config.toml
n_layer = 15
d_model = 192
n_head = 2
n_kv_head = 2
head_dim = 96
d_mlp = 512
vocab_size = 8192
activation = "swiglu"
norm = "rmsnorm"
norm_place = "pre"
norm_eps = 1e-05
positions = "rope"
rope_base = 10000.0
rope_fraction = 1.0
qk_norm = true
attn_scale = 0.129
bias = "none"
tie_embeddings = false
parallel_block = false
init = "trunc"
init_std_qkv = 0.0346
init_std_o = 0.0429
init_std_up = 0.0495
init_std_down = 0.0495
optimizer = "muon_variant"
lr = 0.00853
lr_mult_o = 1.69
lr_mult_up = 1.12
beta1 = 0.95
lr_head = 0.00636
warmup_steps = 0
schedule = "wsd"
decay_fraction = 1.0
decay_shape = "linear"
final_lr_fraction = 0.0
batch_tokens = 32768
seq_len = 512
doc_mask = true
train_tokens = 340400000
steps = 10389
dataset = "wikipedia_en"
MLP neurons of a small language model. Each row is named by its layer, matrix (gate and up: input weights) and neuron, and shows model dimensions 64-191. Each number is 128 + 32 x the weight over its row's rms, rounded and kept within 0 to 255. Numbers have three digits each. A neuron's up and down rows have the sign that makes its largest values positive.
After each neuron's rows, "fires after" lists the tokens most often just before its 100 highest values on Wikipedia text that the model never trained on.

L6.gate317:136120200112131132088104148133123090106094107148051108067111152119071160144092094118138151149121136136117142109105125046077196077134111063171174145111113161197128087150146128105123108154142171139099133095121134150195161133086169115187172089147141180149151123120137116125066113138033069151095148137225125117166183098123143163100152168086129155135111125091102138123062108154101116106079
L6.up317:121114183123119156173061211142135106074113126140143131060103110167159157168140109157112216130104123120097158140069121128094170095108131150141145139152174152137108081117149141146092095131108123104156114152103114070203151093113168133184139105171148174177173201128127167128129105118103159159132115107145194158145113131104106143112105123083157065130098148071134120164144179159085109135107
fires after: " |", "|", ".", ")", "="

L6.gate172:153139189106157094138167081159169131226131139143169136141114105118138149118115079109150144099120123067053129122104119145131106178119147151160095130071135150160136117088146158174119109098124148124136175086186088146118118068188093161138123106104139182125082124107150148078137096080182091115156158116127156164104198199082133149163147159135127147125133103182187102134158173178133175142050
L6.up172:133125139081123115113143093142169102115131161155196204159131137142127134177144155146134123157120107172100121104087080106131132154172132161138061118122131142113067204115076132141124134123121141097146139148102101145088123155150134108194212185079143176147130106139169130215121116197118115124121130124086138182137088078127083136122147134141175095101187137127099100128077098137113132163076
fires after: "|", "-"

L5.gate440:162152067154101150097090170111093141155141121166090106149095085143169189131134107110131124102139083186095124103142120098109106075072120081132150140122138210120110147149156128157140160152151101161147182096085119106126140093102138090065078133104154096074064141100109115148097147106138204156097081140138085139105089107099167132147139145164142120093122158153175147124062107130109155174120
L5.up440:158061101098182126114088108145110134077120159093160163132086077132132179145083154160110108106141112064137223183146151146121141115140110098123102085121108104140097164164153117116156123164101186093170103167081129116131144130092165112073121110130111162127145103071104091123126096098118118165096101073161179128181104145083110094173153203150079127178105053122144142100166124170181073139187
fires after: " the", "di", " el"

L8.gate65:142182128144093155119124125159102169144152129173144177107052115086122098136122051161149103143121178169124101086151146160093103122093113079128144152187111150172141146126142148127125133098132099183205104120156165180125164136119182126125155099089084149109149182109106164131147121071119094102157110152201185137147142095133153129115077194106068119133111197089184116155133154115140151138134
L8.up65:135082099110119137169115105114147074090145146179115179086118153147148153180114144150109096100161182099133074134147147157119089113093141082150152175083088082126125139154118146084136095105162163221139138146139138111107100099131179131124163069089073128141105138091173140119217165107139156118102159170125118125142148126173095169117093111113164166099099096182121126102134080143124125150166
fires after: "\n\n", " of", " |", " the", " to", "."

L8.gate163:154138061077106095115111212058098150143088150134161128134106114118096146142108113104119117153118131145118106116088108112156162113100166131154059132142165159144186096042092124162089120117123027111098084110099069097146096106090099110139078083089139115133139118136184116154173154114183144143088095118127109128147171067101165111101139161099116157138145153088105123136161127131104155101126
L8.up163:103120111164128118169110066167151114136115110110085152054182142151122102114120180099093100145152157132094140162079150134156125090101172163171128153099119183099189153096174101114123163124100109129113105157156089073149155109126121178079119106138127171126161114159120113107121158096126097119114157108160180079125216126143137184105113158158061187103130164126115112145148117088177163077173
fires after: " |", "|", " 3", "-", " Se"

L9.gate472:123161142058163076164100086125186117117126168136122126098142122123141172157085122134091078111003150064114135194086168146113134118193139147144111102116125133105139079092120161161111153115136118134144108139146140159154130182150137142161122089114157110153150131090110077087204109118134149129161096196080116128185123127107167126123182168162170124175066114102101127158184119137074148109192
L9.up472:134149124101153073096082147114190109216109117160079127152142120076126175124059190163157090098066130189102143117152128114149149171134159103112102149089104078073101116117127114155192177099154118118201115159097070126184161181127128119113126118158114117107169121100175087077131086122127194073155166144122161146183129135117137107163167124121129172156137126132114080092165083170135140098142
fires after: " on", "On", " |", " On", " out", " of"

L9.gate94:114151144154127101154116112106178111158115094083119085112134097166100140116098171130146142065128172073118109126137181113095087091142103112140130140102045191131176122101188145176131098139136109190150116067096142147137111182164145110134148078110115069145145219095137101162140115107120131131140081133110195192088120091163173119115156086085144141109138191111167123133178133122125227139181
L9.up94:177206126064140124121108145079120150132090139098115085121070131126092146081141192101140172124098130085072155095067119151123076172113137174107110125119119137111188155118182132132087112165137035130168133094149139129171112123134119118146138109106145116137116156086117095166071119050128134112123088151070120086093136113145143137128111130068146103155147077159150126096144089128147158127111
fires after: " the", "|", " |", " (", ":", "19"

L8.gate404:110131105095107070161066128131176101119099176157118169119089126108142169144109095116146093092081130171176169168089206166124131137153129170134159141133097132139102121130115125104164119124157094119179106164075133119127066157097100109151114101109159175147094165117135149153139160120114147089091120136159095109137167144140069168157065132138097087134075139156120150143184142191110116122151
L8.up404:186132165170153097153143116137112100117130109152100134190056157145104166097152078051164138144170173085088125123128140168158089106116164144136193109097048096096146118193093120106180109178087167128115116182102125096119182135144070125072135102151158085106079129120187146083102136138124138119079150166058161149139112152132076129110101142186116128121089146116083148124113067130064109138160
fires after: " |", " the", " of", " a"

L8.gate303:158142104134155077164109081075102120199141117192121107063101158166184131180155127107142163142100206069134129170121164114089089157150104187100114104087125068155108140134108134128168089108169119075129142153155155131144069129117106157128137196140121161110117164123118062115153176130152133154133121164078154156095139124118069137146099154148091191169190140131153166169121171034111163202111
L8.up303:084147115138098169125134128091153147090127112153132114134173164106116123133120101130159151159164106134087104101114172078106078114138140113178118138178124154117099160112080095100132202110153165174155142149113057138108163196123179126123187138086132139146089104071146143091175120121140154144126141077134098109137188108084094144157151025106082185163100125129121114132144167098108103068152
fires after: " on", "On", " On", ":", " (", "born"

L10.gate452:155134161163141122123066096147161105092137150170153180159157132081125120141107183204184152188067158106087053145150180145123107101193129128154091120082139130090099121100104117131182182174067095114093133092130087173156062086145104127164125148090135082114127158123163056133131134122148134094177128142083101123130158138123074061153139148128138123175144127121098084143193176130185128135141
L10.up452:149099101123093094115120089118143096094139113158124059139127108153146193104158139155103139112132150119089136146113111126097095156139138143121119152143109177151108121121119171077169128080115135110149159124160107084137134122149067172123121129212102129134107189117095084122109123115142075104096135175147153097176130170066102083239084105148149096088114109112152102162085198133158068118155
fires after: " on", "On", ")", " On", " |", " Total"

L6.gate331:158166113089133176052178090126118127084129144121108170178176103091104125181126092077174156098177167103145137126107113097192087135081178158143104124120146138136165128117122101133137067209118110100138146099070079117171087112075134136121138185156057170168099101090120180129217124129123078099132166106155120166114166141122117132105122159097157126112122163192143128093134133138136112147130
L6.up331:126136100130094127076145080091136125092104173094140103149168091138181100156075184110137123133173124168155101132121117128146097136145166169093162104148070122110105169116110146146107079110157112065151175111121142114099149118072097147104164093143150168154151111156145174120185091186166150086142177150097152151135160086129178136158045203139121104103117118198168108150132148096123090130103
fires after: "|"

L12.gate207:128152087153082157089080173093166080127170134129121126104121138173162130103136077114110116116132135191109125125137069143121143146036095100100218097169101151111091176153169207138145090121117111150176180087106185090097101084144156042086169119153071113151127154141118134088080153088145139068158109126143109170120115102110105104167098080142122087107128142080172108136130135124103118159173
L12.up207:132091112160146158083148113155151099119143132126101142110173101114142118120126079190131113103101194167162115164118093155103116148095209092055153085115079166114078135092160192072106108132100158135144140152110139103079093077145155094142107160099118168172119158152075134072062044112134123136115146160120100153132120163119120129056169106116136144146216064116151105149157100164143158150103
fires after: " the", " rail", " The", " a"

L12.gate71:133138110168140172127120134110134152163109131167181100123118196153114148118129092092113088066114140103057094092109151088137121074146176184190098172122131178135127164112123160192145129099113141119079138140163154109129150098115106094125120143111092133092094138175143110114138141102091152132150158212184101138086118131098165136077135107068142121125139094086165118150119130144114060172111
L12.up71:140124083140202058154125138138122168165116144088101122138131116115102145112107158141140116128051162139124140151167209139131131118091104117118120136101152115184080201150130032186068118162142099155141173088124160127110158116104125097113100122101170101082172125179125115135145124105090105141156063129151194125104141137117098116150129194077106138104129067081142113154143147193106104136098
fires after: " The", " the", "The", " This"

L4.gate100:164157083198128113032126152096118131138162115142153105124151176136145125110123135125110160141088133198120142125203168131126092050129111073181135127149117132136097149155146138115138105144183064126153130084108159110155139178086153093135092118089097090087109113119131131136137047146153165049086113159149076128172133083118113131139125180124149072108071129062145126161120100144170117125140
L4.up100:151091085155154087101096124114110146126177094105171160154128179108208110168119108095098142173076124115172110191176131109096132111138140140158120115114206138122087179147112188150139136095183087104115078127121104142179058129107167150152168112057108179142133105099123078150116121099154164145118147123141097173142112128104108094149153213164130062078093126110103157134161108144129107075121
fires after: " the", " ri", "The", " young"

L4.gate273:159164117168130135066189127135189173127129084181135112123158112116127142147106130140091122059168145154105165122090084134133097144138125055136195137036115118230076111109152082088129127078149143155094093127170170148118107136121127125158089129147184175185151106155122176175049150133096073098138125104104096101128176103144189155107135148141168118080168110131135161195063164175133115152130
L4.up273:157086202163157101115121073159152113194116146070128166129097139098145115076099194172149146154134115145104145151158055154103108098153100095164090179125100130135121121108162163109073123115127194096128100160084128123124118174113167134082115148099160101109148110121159095135124144080202141209122126202107131177120202126106155119132135162129125107075106133143096142172118121093123137146174
fires after: ".", "-", " Bronze", " Gold", " |"

L7.gate306:134114117094147144128050092082146112084086080163054148119128092150102098182165097155151106138163058141084103134156160086139193138141186197093100147150106187152125108132151103157155142145083104135108121134085157107119155130115064102069127123124107176131102109097096089134139129085131122230169150074143149100117135109134135119077182168087149151121122121160096160186113165166132108107116
L7.up306:116186097158141113159104163122109159161118150148168149138157148132162063140139079115169136127130116175108102081131149121103045156164170158029122102132063104110161166163157104194082084133153119153118109125104167080118130134137132103100144194105111144139128140217108145193147161112145140113099114162114150138104088131136091128093113136142088163095089169096073187193091118103121179140094
fires after: ",", "|", " |", " No"

L5.gate107:124087139155137117113136170103101144158172124142027099070149106096108119114176127115131137190187128196104178156119102088144116093118161080169136126105105160112126066104142155125077094143133168155083120105136114076180084146137094112138113148144095118151120077127172085150159151135153144163117178140166133136125164080165066138180178089078111121136082176101098115115165155170143165145122
L5.up107:152104132135186119099097101123144179129089124125122164117120069119151155165144085160130151151170130164171156173135137095164182080132129153159201162117045133111156069142167130164128121131174110195173141074153092124144137122094126125126143127137092054126133041132141116118116114093149181100157125114193131097098191157181164091162154148073097150140142130109093099164148130142162109121178
fires after: " the", " |", "-", " The", "|", " Rat"

L4.gate448:135101115169092130102143177146137119157122111177130161156131133203134127145131120166116166193137134212128164121103109069148145088080079117161169149098132141119099147144147094149117127107170081167131112106138083138181094178097133090157079096099113168174122031089082140180104139130128204128097081152188082146138106101121090159172164115124094181130116152096138107105149107189121114167093
L4.up448:184149151170147101181133154208122069194109099109100137146148107067160085117136110207106176087153100137163115180153075148121118098149175075140120138114136140100108126121197100129150122064130131172163120125114137096089128115077072092162111128126107115148080048140142095076149119129128173148074198118177136140117100109110114129101084069099108163160133140089087106179119105134159156128162
fires after: " the", "S", " The", "The"

L10.gate90:124177135137109138110151117142154139064129089145161139180102125109233121130039081148096126162145178138128167093114179143129137129102178103138137179103124084148079179141175089170188102108144138115144065095119148081127102083109093154137115134169147158116197134157075125101100144144157144114145148149159150144204146135119120142113178097138131142131128086060165177207128117174089103072110
L10.up90:156102138176107097050090142148122161187173099208110142145125082137149112098091107136103083086137197112159160133090109117102113075108156085128149177066123180159120170130132139146165109158154095147104122086171187122111152120097183127097081106131120159115184089163110125098121128133110125107130152133115139131144120113139170109133130181107118083130160117131145140128088072129155199133184
fires after: " the", " first", " every", "The", " The"

L12.gate70:137134171149121145121146170136128129174085169121015163113120091114138135112093107157144167139143094146133076120147115126076116068213186085138097170123106120150162113155185058197156123119089182118135116075161111131190113141202125148128116154085124117143190148153092131126145168154107113094186117111088172078136131103175128089084114154084144105140108142127126104112086139083127153114112
L12.up70:070108139083092192114140072127160153125143183109128147087127225168158117129082128107112122101163109123085071156111142173122102085162208134142186129167167179188143146127131120150132144157128112101127163074189153129106098094190136166159142117107125130078140137156125164097087141121087142105143139157120144133113143089093077141068129143074143119096131149160128077142142039167114181140076
fires after: " (", "19", ",", "–", "born"

L10.gate260:166103138101181130154128165095092089151117177138077112104119125110120097115173075113124223184086123067108139176121183122148096144109164130059105157066152139070106114113112108101144156163191152137121145142169111156158127115130170148113168089094092100098142105144077094159121167082080179085157092106134109149112139166079130085132091081092070149180118123086104189118079149149115176088124
L10.up260:129136152062134062139096150121113136166115160143148102110110140140087130138152097114135165148171164066084117178120142106186084158123168193075133135137151120079149141095066119197099178142128183115098116119114122083175132165150139142125169112113060103093182187071090185153165186138103130066166096151085146150123157160123124102115120105117096139179129142107114131143119089141043150084116
fires after: " on", "On", " On", "born", ":"